config.yaml
vocab_size: 2461
norm: "layernorm"
attn_scale: 0.125
bias: "none"
parallel_block: false
init_std_o: 0.00517
init_std_up: 0.0219
init_std_down: 0.00517
beta1: 0.95
lr_head: 0.00364
warmup_steps: 504
batch_tokens: [8192, 16384]
doc_mask: true
MLP neurons of a small language model. Each row is named by its layer, matrix (gate and up: input weights) and neuron, and shows model dimensions 48-175. Each number is 128 + 32 x the weight over its row's rms, rounded and kept within 0 to 255. Numbers have three digits each. A neuron's up and down rows have the sign that makes its largest values positive.
A block is one neuron, or neurons of one layer that tend to fire together. After each block is what it responds to, as a language model described it from the Wikipedia text at the highest values.

L2.gate13:122097134082100138108135125079107130165137070143184196104118206133105136119178099122118118058063081145178097105128163142110116186126133117147176155100136138146090139163137103123158160105161103153176115139082145111144115087118074141104140127104172156106206114145167133102190109158118090145133123098192092156127091139117185106127115112175092187124155081184089134134096068097190134118181
L2.up13:072176125085135163136138122090155135107123101129203161145104102145124079099202109096113105096127101126120141128149083136114097135161131135189126111146122194122069163152125112125126151143143139157170169140136124159108097139125081138154151126118136135085212129135172060125166094131127134127125156112130108076115098124150126122107212122159087087143156148107125121055115101066193103116172
Description: First subword piece of a word broken into fragments, strongest for rel (reliable, related, relay), also l (living, live) and fl (flint, flows).

L5.gate331:122141118135169069062164158116130081124072126167155145151110145189148103093112100126128120191111151122143158094169125184204110081174141122108151162168085182180074123093123130129140120172149139118157120076122110175164105099143140123155147116159121123181180129116125082145113100125132073127123083134156126165146066143053147130118196157167110140117166157114163053118098138084124165115095
L5.up331:140121116113127084131149129132096093178118062137117153129152134126146134110116112144115134138166100190173093174148179100136136126169174070082112152169092152119118102085117059096146089162082096127140171143129081209143125135132165157101153130161119100129163112105142155137055154118169122120118183175152111137085057115070166114131149140115148148106124204059153138170132109125138117111145
L5.gate432:130117072102189122082174117067139106152041126164161135153100052117185098170076138160107177158089112140182152185161106140119157139144161148115114112172083141124126111119118085106138129172125131166120172090153094155133144077140115158107159104132144141130167118160108133148139150089124127134155142142136153108103062141130141104118160147162163188060173156079135139070126103124085101102082
L5.up432:149142065142178095107140152109139148183090132129146144135096122147182103160125128124115141113092094172118123174157176102151167153180147129135107084136141140135101099064161058082170127131120121188119211072183075161146142094098105201124187106124140100122187118176096125116135160081147088176112165205163161130138095160080109135134121128132146189103124118106166124059092099118093114064181
L5.gate515:163152159166079108136102110115100088158095151151117090133145136114145086119126085117151115116105129107164196128170203135120134092192182096142129124165126112107130075133116075077170117111087102118122121139097138145099195175127121145087146144156115098099115105152104159146065116127088100119167082134112145120105052183123205159163129112155105110189135131151179137163109116119110097083106
L5.up515:150114160167148049119144097163115110125103143165091080155055192178131098098108118111120103154162134171065151117137096106180035098140132112133167190160159130168127175086126170173153146127119146131121167139103106137122133141113111171126140133152127081125191149120135124125105113159111073131196085163116066153131100080131120122101182096070121188149102133115134099143173148110174095202128
L5.gate534:142119125120126087099120125104122145139155057159179133129142146141081123080119101081158147093166162093133176129156106193183123111135127129103122212159126145186177114169123181116100103136121149126130186050140155140133170135129104146158134109092112099170149113154152100114101126166151150123165094083139077154209058111129125119187147088160159109175163170106167096161131121137192097101126
L5.up534:152124166100146139103146122068124083181081081112126125120152156117152090166090079135083157154170106146139074141173072156144138107137154141106118134101163118139163072068172090109140158163145123134118132122247103149109130116077121189092073136156118161124185099154120159100127148140158090083141136112133104084165056177092153091109087127157120148171115136111140124127110157068127125152096
Description: Dash bullets and pipe cells at the start of a line in infobox-style field lists and wiki tables, e.g. "- Rank:", "- Genre:", "| 8 |".

L4.gate26:114165130126131123158093169124125087130113091102130086026151147115110143115113129182176177113101104160118140133134107120129130083142141086143238147162116117090130103140142153096122103144128034091211142089130141133138146058085097086145117162107134134139127142162106125112113128140138114080180148130157118144130115087183125038172137145152098149139152130103118114074186136141098104087138
L4.up26:183137097139144125163092163133113108165152079117144131000144147139134164120140168160158097124128134142128157122117141133121123097108197133160203137148130100081154103131095121119097153106063042157217099096118121146163110090135143112120163108101145107120133134157128093145123111116122098117107125163157151131176107122108158046121127147114122126103131163145136073129111147113122165129102
L4.gate58:145169106110131128160090143129072061105077147123135087091142124084121115091088128151124114099122117128107107130099167130122154070160174081175188129137073137085167122134118072133102097121066066115191070070112135090142184128129091082144080131102115132061120124135066136066169101133140091198147141126128133102147164125187137098160110158188103164162122138068104097108138122115076079106163
L4.up58:145130106120125140150079165155121078139128146075167110046163120119165169107105122190173133115148127115105134112110143092121137078153162128160207099176120106112153069116135119119086118164123053128115107070123092112162161111137127118131098165102148140108150110171120158118162106151110086145142132139125116154152140160200115054154132143146109123137153106077138133124120097121085113077165
L4.gate87:174098082143103083057162136154136163184079144140139143159152087136127175143160121128121143129105097165133176119085125105116110062158124125132144114123091105043137156144107127055088160139089176166136127097130127100095125119168120163141126118157139133141164175140126166116114093121110146133120144171103153186077098127134161106145146118107128183108136122069143168121230132090177120173121
L4.up87:159111072154057105067120137119179179196103136110158134142138095160062188134186113119132128164135115133121104114117131123124110045155108140171135075131133089088135122167124097082069148151115150193131186140126179101077153167181133105110112124188177145104163146124069141115118084164127170093090113118129141157079138114171112144157148136117129180149143117100088152153186139113184111121131
L4.gate177:109171174147134176077118144099169114154104164148028118131177128142149110123133092106106124131199142104076108097186111182125176116083156099130099123133147123082198079128146159096113123118108161124129137118145201166091128102131103106127140111096181133079120102119168113138170114116187129078098146088092156149106178143116076110132087103137086097121109108151132099124201159135063127143161
L4.up177:135115123150148165107120193058171170174079109065095131142159114155194098152071116135083143140159146144155109172132076075133103173142125145161098151063115120126124080111157146082115107161096119105135183112143147125158137133117152096149199129108118080152166126109127089124114107158220093129196097095118113174191215118085101072137131109107124160165126128111139055153163138106102146162149
L4.gate345:142165110102168134159096168156143097140131107104147099025125145117134139115104144177189125126150114142133153161119139107123124100153187065123226160127107104105116078112144118142116085127097048086230149086116115134155121085114109073149137145095105095126137144142096112144136117091148080130104120185140124139158143135150128053159134118152107110146127169136155084098142154166092088060138
L4.up345:119148119157135121180114166162133125141113078100128126014133129125099125113128129179170125115116119151126122147125129096149103084097152064136232119159131129102129127153105126126097106133074014124210133083076136133160136048090137133142186169086129125143141125156102112112128104109146126141103173133145158135143121122143133034149118125109104134130127107091132091122151114108081130101118
L4.gate369:184088122200123164128090183139120096131100074159104121063133154131207139119116131160177159147177141111138137144129144174153144066068192119153161160168118156077142111085134145164063143170148078147123132102077183148132103076144140120155117158123179143088107118092078112110093087095138104165141214136154124120146101136136091081164102119155112155185126146106172102162112105120119109136116
L4.up369:145118136113089164138112124118161146150087166108134102124077118119095176112165087173146081053077165120091102142132077109135101143142075085102162142138129046163100161166114132108147149094123114079092092126148128057059138175095107100167047127110131164130110155156169082146134138155061161084159128131102149127140119067195125090165148119116152195138148168145133159107159132164149139133169
L4.gate382:071121139090129151137098156140118088120082129100095144127163057096085075128158116151131119057130147108112098196122113117151149088140105068093161127112125093100145178113182145164148101134135106053158123150096063107090130108121056047173150115150141087095116156122145158099172140117163115118168133084106097160122101112157108099154153163129165126146152104123102185074146126138117113103129
L4.up382:097150106099129152158108121157132107134188115161153156092166128122132147110145088189186143102125114139078147201110108156151114082140101092101185112146148125140106147158170141166110105169163092105095117144105054083156147081146151094149124155135153147152129143150148124088130149121170143076117082127140106112083103067145118077202115160104103122109174083125110143104158132139088106058118
L4.gate383:072104128149063144119100167163140143120153148144076106146107132197147125100180090097111078140153165134048203175161119160118092116128149134144134052097173069166120102025129163100181163131124136126134111076110146103114156078161081160142164077135132138066051105157100143092101077077150125120106177105103105163154089154172126106150102114136114111140135140176149132164190142076149114122163
L4.up383:133132126124104159187106127123107142154172102119120090090102172119151162135180126130088126069114144164096121117151127154146143108112134117139129173142150127132144157136104188159098130092154081115107132155162168205160149104128149085132066160165098105161052098123126056101125085088092121182126117106147172117200114121147087146161086128126089197106150163123087145169116106088091108141076
L4.gate405:160148143141137168170072148113101080148124090092181122000143132127113146075131140126210123101161129137145117105093145129162148114169122108153208151152144135106142122104120110150071112142147092121139118110088117148137180104188153099171113138112125126097151135150122142149131113123129125118183155161129095153164154107177172071146146176133108120127159107096114125095157082120138108111141
L4.up405:106137115110134073104164137119102139111162132132110130071154105121122145157134126164148179113114123122133151135204067142109123114128154215140180165180129104139121122170107146114151176137095169156126133110185094129124116121108145149100149154105142086132136107156135099130110165127113190123092120096194163112153128120092104121121167132139137129100085189179095062121169166082141146139141
L4.gate413:136155159089100199090169101081187131133114116145171106096082049105122103160102156141147076076162125136171159148137183082148146096203106126126107110135131134102082114148072105105144164164120115139141134097146140120165179125142139105111179147147120127126138154065116104162180121107136128093133104109124084115153122109143174093200088170148165127118144166115148119128107142090101130145109
L4.up413:081135170124134137130180118090174113185112115155111172159122147096166164163140125120179126108087088155172107127121108090129144086154080077054106077084066123080147143161130151129124148119133152085174151133124155144125131087128094112134133121102135109012154185105184175087104121141051165167076128104142148157157163093149119128121135146088138134102114079128222071117088169096096130151177
L4.gate454:106155092123102189119150151128152142116128168103082109081147095109096157150114129138117142134135109184096119140117170086137145177133160084126146160105118156120107095140098137099142136064100053147184140070083120136113116093164158074094197110076091100134065147138122184094091136210107088105137134095089130114134076172160126109162123143067108153119154087083136100126109118120125120080137
L4.up454:139153106170138207153090157118166114131122167132118154041132101128068227116106116174139113151150112167129118120098153123165105151101120120153152152098161097089147025162129102109119123111117086115117153113067118160057102077196146077161172126087126138156098153150123153146104131174085114132119096125112114117165130191173119103160114112130101122156158094095134103168085096131123109107163
L4.gate492:127117140117150182072106158123081139187081219119092081135153137143114097164158115177105133124137134138105158100146091126184195100142132171146097091126126171144106077135109158122113150115157136103124132091130131126135133165100076070093121200134115155051167082128101167125150166088106064073085143099043131099151151177144130114132172134139118079181123185133122104130145080094119127149140
L4.up492:078117119121147134125112144070091188131126176122097135152168121166159110138181167116102106151122075158153141174087095062197137225141146164092117103080095170176119136104135163104049124168204148060146111079124193121137200080088122059115154132158138122112176103114102162128143132134110092141102127121051151174201124111114089105149178132128072160093148202157131106129163087067132106133124
L4.gate508:139104132141080123116127093111144142148140113128139164070115151121142175144148110178162157117147161117142113152130100118171158128103130182194166144204130079172141098150119140139122193120122153157061138148131167125109130158193140132141152141154181139137121146166130090110138115142152165100125130136179148156192139122091135124102126171138172129105113146186118081130132133111117149161142
L4.up508:126086108149127145111129148157108111133162109142129124018138100125094155130149134142213175117149144142122125131152107167136085122109084191131184133154153074162129117151150140139125165150166166148075139155169120115091113125121135157112128169157158189109133142205157146165126185134067135170098119132171113119156118130143105081152149158122177121141120121140148123127148155130161162131155
L4.gate516:131093100135141123120083187105159130127090139127062134129159117144177123158143126128107186136111108136114142169144140151159136166107118164197125139119079182136082197092139148100072123111166166144128099092142128142221159115093087131093163120140111118067086093160077152062068170144109123089109175106023122146167171153134162102122102133162145212132145123112151104168129069111125096150069
L4.up516:113103091147111165087079177075085128164079144144100151119154127155140127143134164127116173162129113188109108154136155171119160174101168184104130181032100143137107174109129175089096122139194140121126093112127148147146136150157107138079110042163137161014093126157124150153101173156095105103140121086047126152151170128116134165098148184095109189099122138156116130125113082121103147183096
L4.gate550:168102108131174111110185156171044124164128109196128127132118030087137172140120150129126116112098114136128146103116101137162162131119138135147092027176178117092135180139100131099118126094107095132143105140114116076166153100161070179125146103158119083162133156112103195135127091135170146187094183146137154204164100133185097119118112097134078138166147091081128161135144155127150095100108
L4.up550:148109066133191116080197114133084125145132085100097135128145079107105140130113141126118158090115141112156102115103131168141122208134124099105123115137147145080133158148084083132117109174121121134155137106143113091143157130150109172146206104168120118141153177135046178172110126114230155170162208177126137110097140092082076139081141073148136181138136111126076113149143087111089106101136
L4.gate569:163140134135161165185117138121124133118100138134126132019136128141122133150120116171182138096134135132134131138126105184167120090135160097147196143136101138110121110127176115144121131130127059120153143108141159105138125122140103143110085136113143136139130194131171121138123137124191134143113132149165114110150154119152144058181110135132139111198120144131167094072158087167083116123136
L4.up569:116097068138152089095104154151137116146180075116107115004150142115103184140167139158168095078103148170109128094140080079125126130118130147180219155187200085115161106163117190137092135132099084102130132099132124140110090124134104121159179180172114118147103107186120108155197132090082096133104127157168199153137134121108106087150118158102153183131162109118104103133123171102152159104147
Description: Mostly "born" in a person's parenthetical birth note, e.g. (born 1936), (footballer, born January 1996), plus scattered table cells, pipes and line breaks.

L4.gate38:138136137141168087176148164125078149134127159112082113131078126109112104141136105143099190129116110087116111133127130117194161142183135150174141150098103099123128172126114189122086171184107174167138168116047111150133122101118175123125124128116139154078118123088187147095131105178081100076143152074131129173142134083121095119128200134130078112077072152119147163114098148072089058155120
L4.up38:121105107119158072113157148139096173119164144171153022128130187086152148082123089116122128157158104138141190137125091055118156154094119119118166170115132185087120089155108214174081193159131153149107142109109149168161164149133126124157105088128157180099155142126115061093158135141107092108177096144168118121147150069150103113067136106140142129153158158137134149085065125142172059112114
L4.gate40:161112113075129169147082186096119135142134114103087177089129149102134168170098169188112130143093145121153147178173157147106155167124118186124110132099114132114089117158197161151183134211115157107140088155155128152171166084092170122110145100059143119101113105137091132124159135120206108127205123095142158151153210129130120140104114163106079124128091083113152091176174050097073125169067
L4.up40:188048097133152143122056100148161171122119143081125159113153091090164102138138232063187159061147023140143220158151136056135124124116119152073085177132111104142085149168153195111108124182125100152150101149194148099155110106087159150153121193095100129122167088125127136127065126169123114099145139139103117173125200145121148097099121130101144120115108115143150074113116104141155142149094
L4.gate41:159091105114241179147127147082144154181134168081147120133078108091148153163165127114163136091115093171150134152121143148197113119131146122166089155122102135131113167156111084081121125173102123132145148130097139122157155112097133146079161077090107086148129126164095084076086098152143170098141086156167142099153148125088165137170160123121153085093122128110156120084109098108061071095162
L4.up41:105176142176094146129182112079079085150102150189236134124128069131092149070191101117136129155121120128110152178115143130074107118147180155131133156132139133113089172151108126138101149058150163113090064086128105149144157128128157124164138173120128090118149121165153077167163096109131107128146089098152165137102030142152177166124121096179126090167158160078125169148112104156141130085118
L4.gate62:105122133115120145133112147137167088109066114175090138144092157160098087116155117097073151138100121105185108108130134146130180100143111175104130090110117149040083118149079106127083115100172069156142105133105123127204143109144122151053141131153166179089166201074078063143101164137134082118149189156154124116099122154139130143149137146159158140117149116073161096154076144081052165112132
L4.up62:127122096140117088143107141105203208111108110141102105118130151177118075141197054090112125140116080109156136110126105163113157177168141194163150119137166174110118106153083111103086093106116100123135109150129143171167163059129107165118118095160177148142188090090102107078130125135134128132196150105119121150087155147151146144158140120091126152092150106122089061173106133051104130128084
L4.gate99:138125147083072117169106165119103144166101112160131081141121071098089153106164156129153082076094072140098171084120143060118160109228077151115108104114190137117108153116143096172080147144120126181140113110089103126151114111182172145157180160101151187101218133122109133103148109139134122154142143099104149148164122144129129070181162151115128078147143080137086129098100086141146144051105
L4.up99:081160155111103145102166210103134163127114130179129129134124124111172155102149168145184139128109098121159163123110145094132163108139119185138097090133114118138119142105110125053128100108099158185155144179108085106093133092166163099142112081102159116155159098181172119141114136067152141134097049059087158126154143137064163118130140098095112128105123098122103147174036128113119178127134
L4.gate136:089195126134119153109141113107197090073064123150120136140128109148138115088116119135163187126131107105157165178136186111125127069136129123174154142142042122121117148101066082101196138187137130163128141176103082156167140168172175136108108143118134081153167070144125120127077163124115119077112071122093123069083139162126139135169120139118117109149149184111179175108159193126100109117156
L4.up136:160071120103148089105093142135108138209129162137124074166169182160107109054033179076122176166182112145131149170197109153135107094116153126142122134128123158100129132094165127124106102128171147096126141157175085135111136091109094170086140096148207099143182164107132157144078169176109153140150157106197134093064116146110153087126155125108142113123121136158121172050128136147095142073131
L4.gate160:195139165128142094175133175123122162165164124116128160138103069128201131179119072141165082163093109111140111167138121116119201153179134153050088196102072106088166116115185147131144135157139153152103128195111139135150152098101129120088121105068125134127116126091125154123097132119125130123192114101071104208123140136146191107121179157106152142160149103117134083132109085095137103127136
L4.up160:161091169125125095106076073126107237151122097129096160154083171158090160112182145067156119139137123100109049179116140157096075147122119162141089151127133118154073084160150110160146064152152116125122164133154147116126150085091083103103095143110155142137073135171125147140120147100138100125093143142155076116141155141172066152131128189141184074096118153157125109094124128155147178126147
L4.gate170:130134101112119113051181206148136134136121116073100099156145089118152109101078073145072134150139106140180136092109120117176148097181156169141144090140092116127121135145108113075147095116102145164118124159141055172129141149137098156063160162148181089108130180162162135100111155107065139133135111151094173131120111154194096113176142162155150069190137165093131139137080129085149094081122
L4.up170:150132194074104129137160096121068230108143170163152107161115123150097141089135137139118132114109040110150117097153150065125123098150162126084145132080128121160125079136137127126100152164125152108106147041159089164074144130157120070127153177138137191150142061151102150161117167166105103106169182151123150174156097099194150099082129191125133110093207145146160156172183147147161152128143
L4.gate196:136152158110104114070170117112075145162169120118096101159053140107111094119165129148103077092083100152177190046200138109100114150211131108089143145181125145082161110101060161143085134126104101108134107146128093151150209130160113092132082151104145124140132164137128191112128121062112108116155118091203131130139114083138152115162172109144154091111137102103166193131102116118172115139195
L4.up196:115162147086047169178155125128131130096139107092137160123119121123172138115115175068109181037046146146104197093174115171139157102144129112114084142140153097115128069135111144127092104107175124120167048148165119172161106143103131204069179144128142104097165107136143089138122118133106086121117110133164139161142195095083084133145156136137179043096136182111124108093149118121158103097141
L4.gate300:118123143134125157173142103046179133172050101169117102131125129130130151087132100135177118111142113153121130143164091108184192160060134138112133186137132198126049071179092100142138181114121146127130119129114087148132167111100178149122133129125110141100134172209106150142190113125203110171147105103101094157100063123126111132103153129128150151103103118190120097136121060146161142058095
L4.up300:128167153107051123119071157078133149138149133174135148141138102197174233089120142092084118110071095154142159131034137132161121098097150160119063199139142210080134144179062113151113148138133160157123125118123158114150118150109129111153126078087131163147098113152124109139159135123139122087114153128098192158144128180134125086128161106180125092169157130135161089113127154139145132075161
L4.gate361:143185106156102065101091111090103094158062139142082168119123177117122077118128133134188140093145163138125140082127127157106153083160148149143097138146102132166172080091190131124082181167119114117134141148135152109132099063151177109097104089122110154150095077135130188112069140037166110146123154133108135102069164091073180093141147123156112095151094156184153171116147173183118100143116
L4.up361:085142102119163107119138149131088157104126142175176207142131132157129155124104133109167082106139156128174135143078155127139094135221150150151111146196108136171118124153111159098096119145147113075130124092163094096173145126094132056146126171127111107110077137177174194121101090103121203121128091143164139170145130076099211135131145139155159150115122141130128149125121068138111115114146
L4.gate381:101088115091151126083113173067112147091130115171156086138134142111066065131144156205182154138100066153183177140139171105125157078197127135112148149134144167142084138110085162127106154116168163142131191129152101141199157127149076074150090137155124116121123101119118155088098204101121110109124138127141158186112147151137097105081152182139128125095110082079148128067123130088125113120169
L4.up381:106095136122140178123161113145098116115200119054129074138107132142107073116133089086123230175127124140108113115149196149209148174104131157115149169137106108135069143167134104074089118167082113187151165071114128105147181118150092101103124093107120106129122151211127132119114139142154127142191131101095130067146177101062127109092157125127118074084122141113116137121121086113109120103111
L4.gate463:153155159098025126160031066133114127085086131111115130134177132084104153135139107148178081117088129102171141179154182197142173103162117134078113107110131112144143126172182113106099180087126165088142094134110112217111136108143152113126143140106135031091135137089065192105142083150164121155133096159120148148113178132126127143095104112126136127097130171117134129169161167080108149103114
L4.up463:130162158129108108132104163115070221063094092168176139109131130112109160141128169127120149130070156094153196099147106159146109100150112120129142144125153170156097114135139122099057149077144167052127123115130135139163152113166126100127056171079100092144144189137058207096055082145174150137136160105095144128148124104080136120131148107095112070113086173106167157150137162083130060095148
L4.gate521:111216131209102113140126167084091139126151082082109127127066069137139129127150141149138091098066152097182168128127114135163088135171114109101092116156105165105143117131151132079086154198074120156139104080166111087208135139144120177179131070101110165153142147116134125124173092128163077130102142126184129131111087183068149130156163149177126109069091099120161106146129110080154146134131
L4.up521:139174085131146136133148127057116168107099127136128083123095094092129121055074173080134129127105122170173129131186148148133191183173149096102126106178088149179116117106083105116053158141147118108159075091127127048116109180127110151136108151133148134169167106147082082102132151125128049124161137079113093114124083131077120106108112102069201116139066175150086125122103133100101141136164
L4.gate525:185114176070163092130158180142194121089111104136167125108051114157132116083141158103180106104089100097180111172115158094152154147152171137134107098127167114135086124158123144110042169194149127118162138132098130134185132091100169165162179111149107096067157112093129146167063099146086079121120153142150119179153187153125134142170162129129131141200115078107076134089099106135096098089144
L4.up525:156145147128204106158136178172163132153135131139156105141068093151115030112161144078165143112081193101150112190083190143141162174145130109089113162076144101114099150118134140136097145125127148120153198122100130133111132139080172134088163135139163074106106078124123092163133129128120133148166116107138220130115150189046098112103165142119117112132111186121084107133094063109097086094160
L4.gate562:128100138079144118138149105132167081128116112105158112128104144116121081145072198109149097130144128110152090165080119055186088177210117130136161089185085118183087164118065172074159150097110135133162190139092142135131123081139105155128156132094151065087079139097127106118074124082064108019181147089167101136144141098133140126122129147130126094146112127139142169072155135098160145100134
L4.up562:150088155138089142137165063130104121187171143132148127120129131101122081151141167181144088090107125185130072126076089143161112133120085139101145159170152148098164163155152136141184127167109137128110123139147122116119144077093059121133183118110127090087192161175158096145130170085126128157145098129175152114081140117134102119144031109141128099123078107148070103064140173113126144130106
Description: Opening pieces of words split into several tokens, mostly short stems like l, exp, imp, At (living, expression, Attorney), plus list-item hyphens.